Weights of a small transformer language model.
Size: 8 layers, width 256, MLP 1024 GELU, vocabulary 2048, 9.47M parameters.
Architecture: LayerNorm before each block, rotary positions, attention and MLP in parallel.
MLP neurons of a small language model. Each row is named by its layer, matrix (up: input weights) and neuron, and shows model dimensions 32-223. Each number is 128 + 32 x the weight over its row's rms, rounded and kept within 0 to 255. Numbers have three digits each.
Before each neuron's rows, "fires on" lists the tokens most often at its 100 highest values on Wikipedia text that the model never trained on.

fires on: " Paul", ":", "io", "my", "aul", "ael"
L2.up479:103110093085154103109184136128106160113127165157132174147136101115147123061152123061088082044163151154171208146147172097182146191128128101063102112147132131127133127099076129133109111077124137094119146154051134114111182116099145116131075142111149135182102112117144152118152126148169089125121101133149122085101085107240102117075123141106101084122115091181147212107134139098155110167085118078121123122124146105112125107154054092068110161220137151123133085154159199127146137131109112135117095103077086171106113100142133131195152144128179158074152111106137107155097123109081140116

fires on: "mer", " Port", "ajor", " Que", "ceed"
L2.up526:140143158189164097043088090083112106145118100191153134103136078062101117125152172111161131112218153110182053123160137183142131102120154104099115200140111073117146091131127112181142051128133116130136111154119072133166126157125147155089134181112143141108122145114090095159104136175143117051106129159154120152123123147151057108146169163123116157084072115093104135196115150138040163177139174146120163107097182127119112109163103145082114145119115061084129147142194087129167117116160129103129103152117139110049098178141073110132123094036134127098137121158110182126131124111092103113

fires on: ".", "===\n", "==\n", " ===\n", " ==\n", ")."
L2.up106:127113125102152147135120155145232104149148173125119119083163142119104139092104077150122117109101140133131110146188103103131135062080085130092127133128118166160161122165146160150159087112132090176148140173179168087111108140150122153158108104103200113208074083148158103123058183125084180130186164177137100120169126194130176086104082102116129160191124076118122142150151136070088162151115144167126182114125108124093124187114123136170105086147135036088217130124150140105166099114165108127132128140145115081174108106146141133099121132111098135160107117141147139107126148135102145190

fires on: "re", "as", "al", "ound", "et"
L2.up220:124103147181092096161138149162127113153134201155074156101145105078129134043068148112116107159094165140127171142156152112126189105183187148141117139105132111061150118157117078131120083137119141117122104135205160142158076115132118191094121161165112182106141144113161171109115154124135168126143090160139150126123166092195134087144169123075143127106150120149138084075153123133113127157103139111166171104187116161089135130112119132127094120132131107062158141101146149151127113153149119115119096109203141131119092123164124171110222144100116128180093175089160135191177075131145156090

fires on: "ide", " met", "ve", " place", "duc", "yle"
L2.up646:089056185099108128111097146133181107120206153153146091144133097134116095128122162133127076101141149117187186157110139092121147082073102169110108138096080092128134121093152091086086091095165176049112124138152110139115101130104181079122043162086088127144169110125167134106114117143168107134166146083145122087201189079186111082105123131152139155166110131107123135094089087145117097131126179125113149134162156131100123116106132098058164175052153149170170206122168115157107091112172137097115131056091153129139123138192145110155144133135138129043125141125155096160159157143151111123

fires on: " Paul", "io", " is", " eng", "irl"
L2.up499:071181127140117208120163127102118112107159105129109112157160111092123160118156137105116132079163190150152165199117159080165104126127068138064066152115088085142084111116151168111146148095178128074136139165120092094134131135082060118122173145131103142103109132160085101148158078136219148077168067108076165188132133124190096151127160154115134160150116175155178150163161135120159077116116155134179117110098105102124188142111159136155130143106082138112133100187196147164093129112140066166109147140095153189139108146093142103100134116091138174076147141211179129106128134093107139126

fires on: " rem", "'", "my", " occ", "c", " dif"
L2.up714:152120161156099206138147084117117129131117155163166153097121104143121152117176110160105149107116092089176103146192138163160031154171110125092124207152115087094149116170122141135155111061090173088090149078135167148162037134144087091098146141118174097155119141103134109061107161068107094110121157159135087157116122131167117164127133169093127151156188081104138169121100124091141098155143105131037119155051140097155137166104186111148169126143102158147116152135136154091088097110155131143093122104127145137104158128121160135132098194138149180143102080107120137136126176181145041131

fires on: ",", ";\n", "und", " ", " und", "ural"
L2.up310:177115182084115143130189091118104110181168132140119135193121127122130109074086133179096129108076094129137109086104120097120136087124043158097128144166122129209117142109114119107147113156054090175093138166050146185137151150094156133107063092072141146167107126135105127071115162078088147161120150140114163100119108154107168140150162097112116114083148184142154179110117149082116106059142117121151166078069120152150093161105071137170127095106099083146113126073138099098070171114105120161162148055109118182094126140160114163123136141109080088198118126100180188120125145143120149112

fires on: " would", "'", " will", " may", "istory", " could"
L2.up1001:088128156123176167180106133153076133122123069078074134119099140138101157193066100143090153087154116129099114132174150190191126063135116136112173133136160116147165164089105136155160106164157126143127154167112192153151085148160158182128152114048147118121140142109156178084084102100141115171145172105152128138160158064102114080057134146130149136182113105135149136139134161066148129154104075124110104111114079116143122117114142156132127120127134118134104149129086099132098147133103099139110133081174162139128072140112174145115189182104080185208159130097119144138153120078111082115

fires on: ",", "),", ");", ";\n", "\",", ")."
L2.up226:141092133182166150153152173117147043175169117111125142072102092150103153139169146117200130182101112124107103120146126185095156142093072137176103101160101077182116087146143141063102120127108142172115136113131153150108132154121155164203066098122144137132135198056151107169131129138142170141162118137134131102128107125037156170136156084095112117155176152130052109118145077048146123144142106135153161124141157156120112114083073098183138054126116165123126126137157121147140237161130138120127132084119112116098092100117124108100119054131154102159150135121124106148180165161136139138

fires on: "0", " such", ".", " including", " ", " in"
L2.up590:160134164118134116078118089144132104087145160091193185167153158119140098111115131081139082164109112097159103167092117161171121117119146114090104091119186160058131161106140110093153117084126120112072121142160112141143140109130161062151120147157130140139126150075130077119049149124103136140141175155187068165172105099082185108155118127187118041162110172127110144095106105122176145071119137183087140144136150100059097115115094137153154088118153197082170093115133107199148168102206156106162154101140132158132089173092130114118130096096144132171150113157133080151136114151129114072

fires on: "i", "'", "ine", "e", "ass"
L2.up64:160114117111135068130139105154123136158068096083160142124108200148162149132085141139132172071061100116096119153146114124159101096166140155090136141112108095127116119163106110119162160132146115163141141087116140127137146142141151180155176104085124178130066189080138122120127108119117099170098136140129110122142119087109163132164154139129138123136135125121160158125084141162097146140157029117116152111127128150114101180108128153025167128160166013156101126191164100125111121143093153154125146123119118120145089107107142172102121191124142160181088102143119142218175121093108168085

fires on: " ", " film", " band", " station", " club"
L2.up283:148181072174041103130179137069176101126211061119174168119150083131150123066152091101072130087150171183145117150090114135123100096132123112127054113099073129123087115131102141119091132113131168073125085107039123063109129021132182120137107118115132125134107120124128090144077129112132090159102126121081139120131132120137110108123106098068130159106097147099140117155147135133109125107107077131146129115171181110091156154120095166118158153112160088146103125152150124131093158098116115183114108120157109142098137172087063128103129080108153068140119106122170129046156163114126140069

fires on: " Gu", " gu", "ced", " car", "h"
L2.up116:122093145051076132160132074154147086111113128129174138145064119145161117132113139167100122176110105169112138118108124148140172134134117189084124142133102122129112141142067116161163143165125057142159055171103120160138136157139130114142102094156154123125103159079093157157149185092178113137170106079166124143183114084112121110156149091115132164135176136100122164144111141123112165141145104159111167065108177108079179172054104138112079085145088165147128089184093114082186170053160167149157113096162121117158115094144176089044145190145188187149120178133134103139181129143178137175

fires on: ".\n", ".", ".\"", ";\n", "\"."
L2.up573:144087134092190135151121165090139078148108255150121150078123099123091111157194104130119091189104135094144135156118094162114089086093058141140096176117123131194132104158181169102149160122109087154117137126151177103127072154106117149175102114097093129167088126088133103099115123133149192160160121161105110126138179145090118146130145147158118123156124134187106074091139096082085145071121114130097178109116130128127136132094152114141140125139133172071125116093128147131054140089084133112122157094143139089201093085095104072161090138120112129108109076108123198134162145182099158150

fires on: "land", " two", " br", " within", " about", " between"
L2.up831:136156111141104134086139075146154121107167171072229169125109166143111104072137168070121167128146118140154065136149081120128109115120115161180078117139097137145095117140095073180158144106130149131175148092076121133168128069156109156157104171160131082141107140100136183128181131163104117079163102117109100128067119124095126139129064097116146098126159183077075111107098123143191116109119141149165191136120134102148101094143135103137148094132034130157081194142113151050069201130094128103092145102136113147172164116146083114109107140128076098160191137121135158151104110131163165131

fires on: "or", "ach", "osition", "ask", " their", " by"
L2.up491:210136152131094161102219127141115095122087152163143093094097142121220154127083074058109130169125110122062154141144176085149129121139126115113129101119077155118115100147074184119138085161125107129078145169125146187142109164109100121155189133059097172101144140106097126099129181078045146092118102119156136129205135145144143126108140140105113088199122122177096149133133143161100118200130163136109085130090096172185151159134139110163067166104136077123121098090193129136142137122160146111095119155107161121098122156093164185106104114113080131129139171093124109176084169120110119099

fires on: ".", "ime", "ode", " for", " game"
L2.up133:168144042106202085150139134089170109115150143111150156144135134140087143104131162082134095152104169075148117190133144118197136068109149116073144103118133092123153132152119131121199127153155203116113127136186137151173125164086158106154108155115084147160140169100158178115052165085153202124149153165114168092145138128174118123144105129098164066130131088155111116150142151125118101086111113168156088139120150117089140099110119103036102166148115115181140131166129102167141146133076137096121098134116101122191086131170104138150178142152220092097140105135131081093175149091118113120

fires on: ".", ").", ".\n\n"
L2.up920:116114101099145132116092165147149116179105201136183169133122147150114208119083123141111088136126168082106108141153111072157127013099094127139133147077159158185136123075203155154171089122166112125105120182179152135177138159118147110131118125141166150207091106091166113162048172131116179138133119159155138118172181122119156162101137090134173121173111129140125120101153095050079142148081139166102153161152112116124160111151096118156104138162151141044133126130141136114100209122168116107117123146114125109127112112161169088107136100122092112179155156150117157078146130146099149167

fires on: "y", ",", "i", " Qu", "ty"
L2.up843:126120157181156067105177091096123085137172150165140186177141141160220119123108118135086122110129070157130218135141101104122158143155125145125097115128168069118135148130125072120185122137116092114127131141097158144092151126103188168153115088099111119099082158145125107137114125136106139113119123125148122078064091142099152159097151091165082103110077132152100156158088075152112096126172148124098097127108142111111120151076106128067066121139211176130118157167108100087175235199078142088083100116150146099132094126163117110090163114136133103145177163229112099117179179085136171087

fires on: " or", "er", "'s", "ong", "."
L2.up945:115154136173141154160073172104160099128129108127129127158119040126063128131122161167138086146119131134123166146126115081150156132056157107067130124109103142050175121097165187131189111178032126123112108103132146111102087125160108121095112109138114065134135173113153111173105150124133175086102120046123171174090129182145145135131166091154143097107195100097091101103081141080057128112134126089154162118107176139149122134081104144110192122123123143088146097121128150087122165118138155160097087133168149102118117145172108128135172116097189161158115117103082127201133228106108141150

fires on: " inc", " also", " acc", "02", " year", " then"
L2.up772:079137109165071142116112162088130095082119120235124148095105093105087144150052108136071101191141124112090143088154146126114171164113145118109116113107150132147160117125092142168132119100131126072140120138202171181143077122181132157147096109127132149192158114139134142111199151111115150088110109123176149064077076080110170135057206143156153137119101104117093082100114138115126132148147131131107130105158158139080107115120119186088147140147135160103165137107141160069136090172156120131134114129197165113110108154133157123143209095107063117108148117122126102197138163141073152055

fires on: " its", "'", " their", "-y"
L2.up305:093117120123111091152096205120172121183127095156074108094121199146196159087146137147159136118095111105118096162123103108149095116137177147115087107121186119119099146179137177125164093123097114195135177142102145145142110100160110122155146148124162158130117181076115133093148138102108048112084139145120130149118100140143142147148105113081185145146205077137137123102110150088121137197124027067112107133150118128085141159084150196062127141126119119124114105187201136120109087161116130136113134174098148143097108086106169140152108181130073121134080115141124108163150107127086111061

fires on: "h", ",", "te", "i", "ced"
L2.up850:105104114173054134159146131137145073088158185190099118049074103153078135106107164085158113063076078121099133102152085088156172149103105147108101143125139122162118109094074160143196155132169093072188110143159126131140179134117179163137118099129117117141164150103077098113115146059117140096115163087137141113079162111136196118121165077131190125146152102128124140083092099066044162141163134119167164106111213090152127135068068098143161127206102139128071132156115122148120186106136139128116130089115104127138131150163154142087115162149150106143085145133158129155095108139100114146

fires on: ".", "ay", "urn", "our", "ong", "y"
L2.up186:166150149175126077135130164139115127141169171101133124143154122103095113149096159135097084178113136126168158153143137175102119130127183132161118153129135107153167151104104108093155200140173139108063122133148130100111121122190150148117137131067098086187132158061159082119097183144129148137138150106169157142144147157096129148121151108140154121132126079140085076083139139074078098124154088153152160121142087151130130168131165137181035092138120118122126090120154172186106193102118157198117125127133138125131137154065154048111131100099139090138084106170154101175089239123146087070

fires on: "E", "ou", "ö", "ü"
L2.up699:182157142151134167130112140109162139071180164063172150131177091162152193108114141164125093143144156108150144149102147183098165145070100149141146149131124122094098185137159140167137124035071146144186139055172100135059136117157158138115107095156098121121111118110140191138029111181148088173109150122109123153153130118094126132111144120104125144102147141144138090116114127087131096110138083089132146143146153125175115095166158142114114117125169139030151089078108106113076113115195159143016118101098155134143108144104113122170156163114179127085106073137080122124115077109034164155

fires on: "'", "’"
L2.up582:126072167126132126155119156170042135133118118154110159104085183172073137140179110163171139111140067102147125168155098175153032125141129145077135161119131164095078161100121153121139113062126135138106116130079108108127155156190115160074124129105160099115117164135085137127090117098166065149102162124133109143121128099181087133063142100115152173136153112153164123126092145092093118140125047114083119143145065086153139123177133187118102101147107104104158162158138126164118139148122110110147141188134135117078110100124148142178163161197114143127133118159109167169130119138120068083

fires on: " ", " lead"
L2.up236:157156099141069193112173114131109088156134133142161129119134118078133153093156166117115079179125116094194099191119125165166117160157075121093122111177105109170131065124112131099138133101134129103028128129096154118053104157137155109119070158133182185092125109081070100114066162116127088111154136065154134134178131123129111056086085086095146104121101137051142127133099150132143151147130091110050155131143198141048140123136114183123161118124127165112149119147143136132141106078112174153084137143186139091107131114058106140154132148130164139161102117116166172128107174117173086097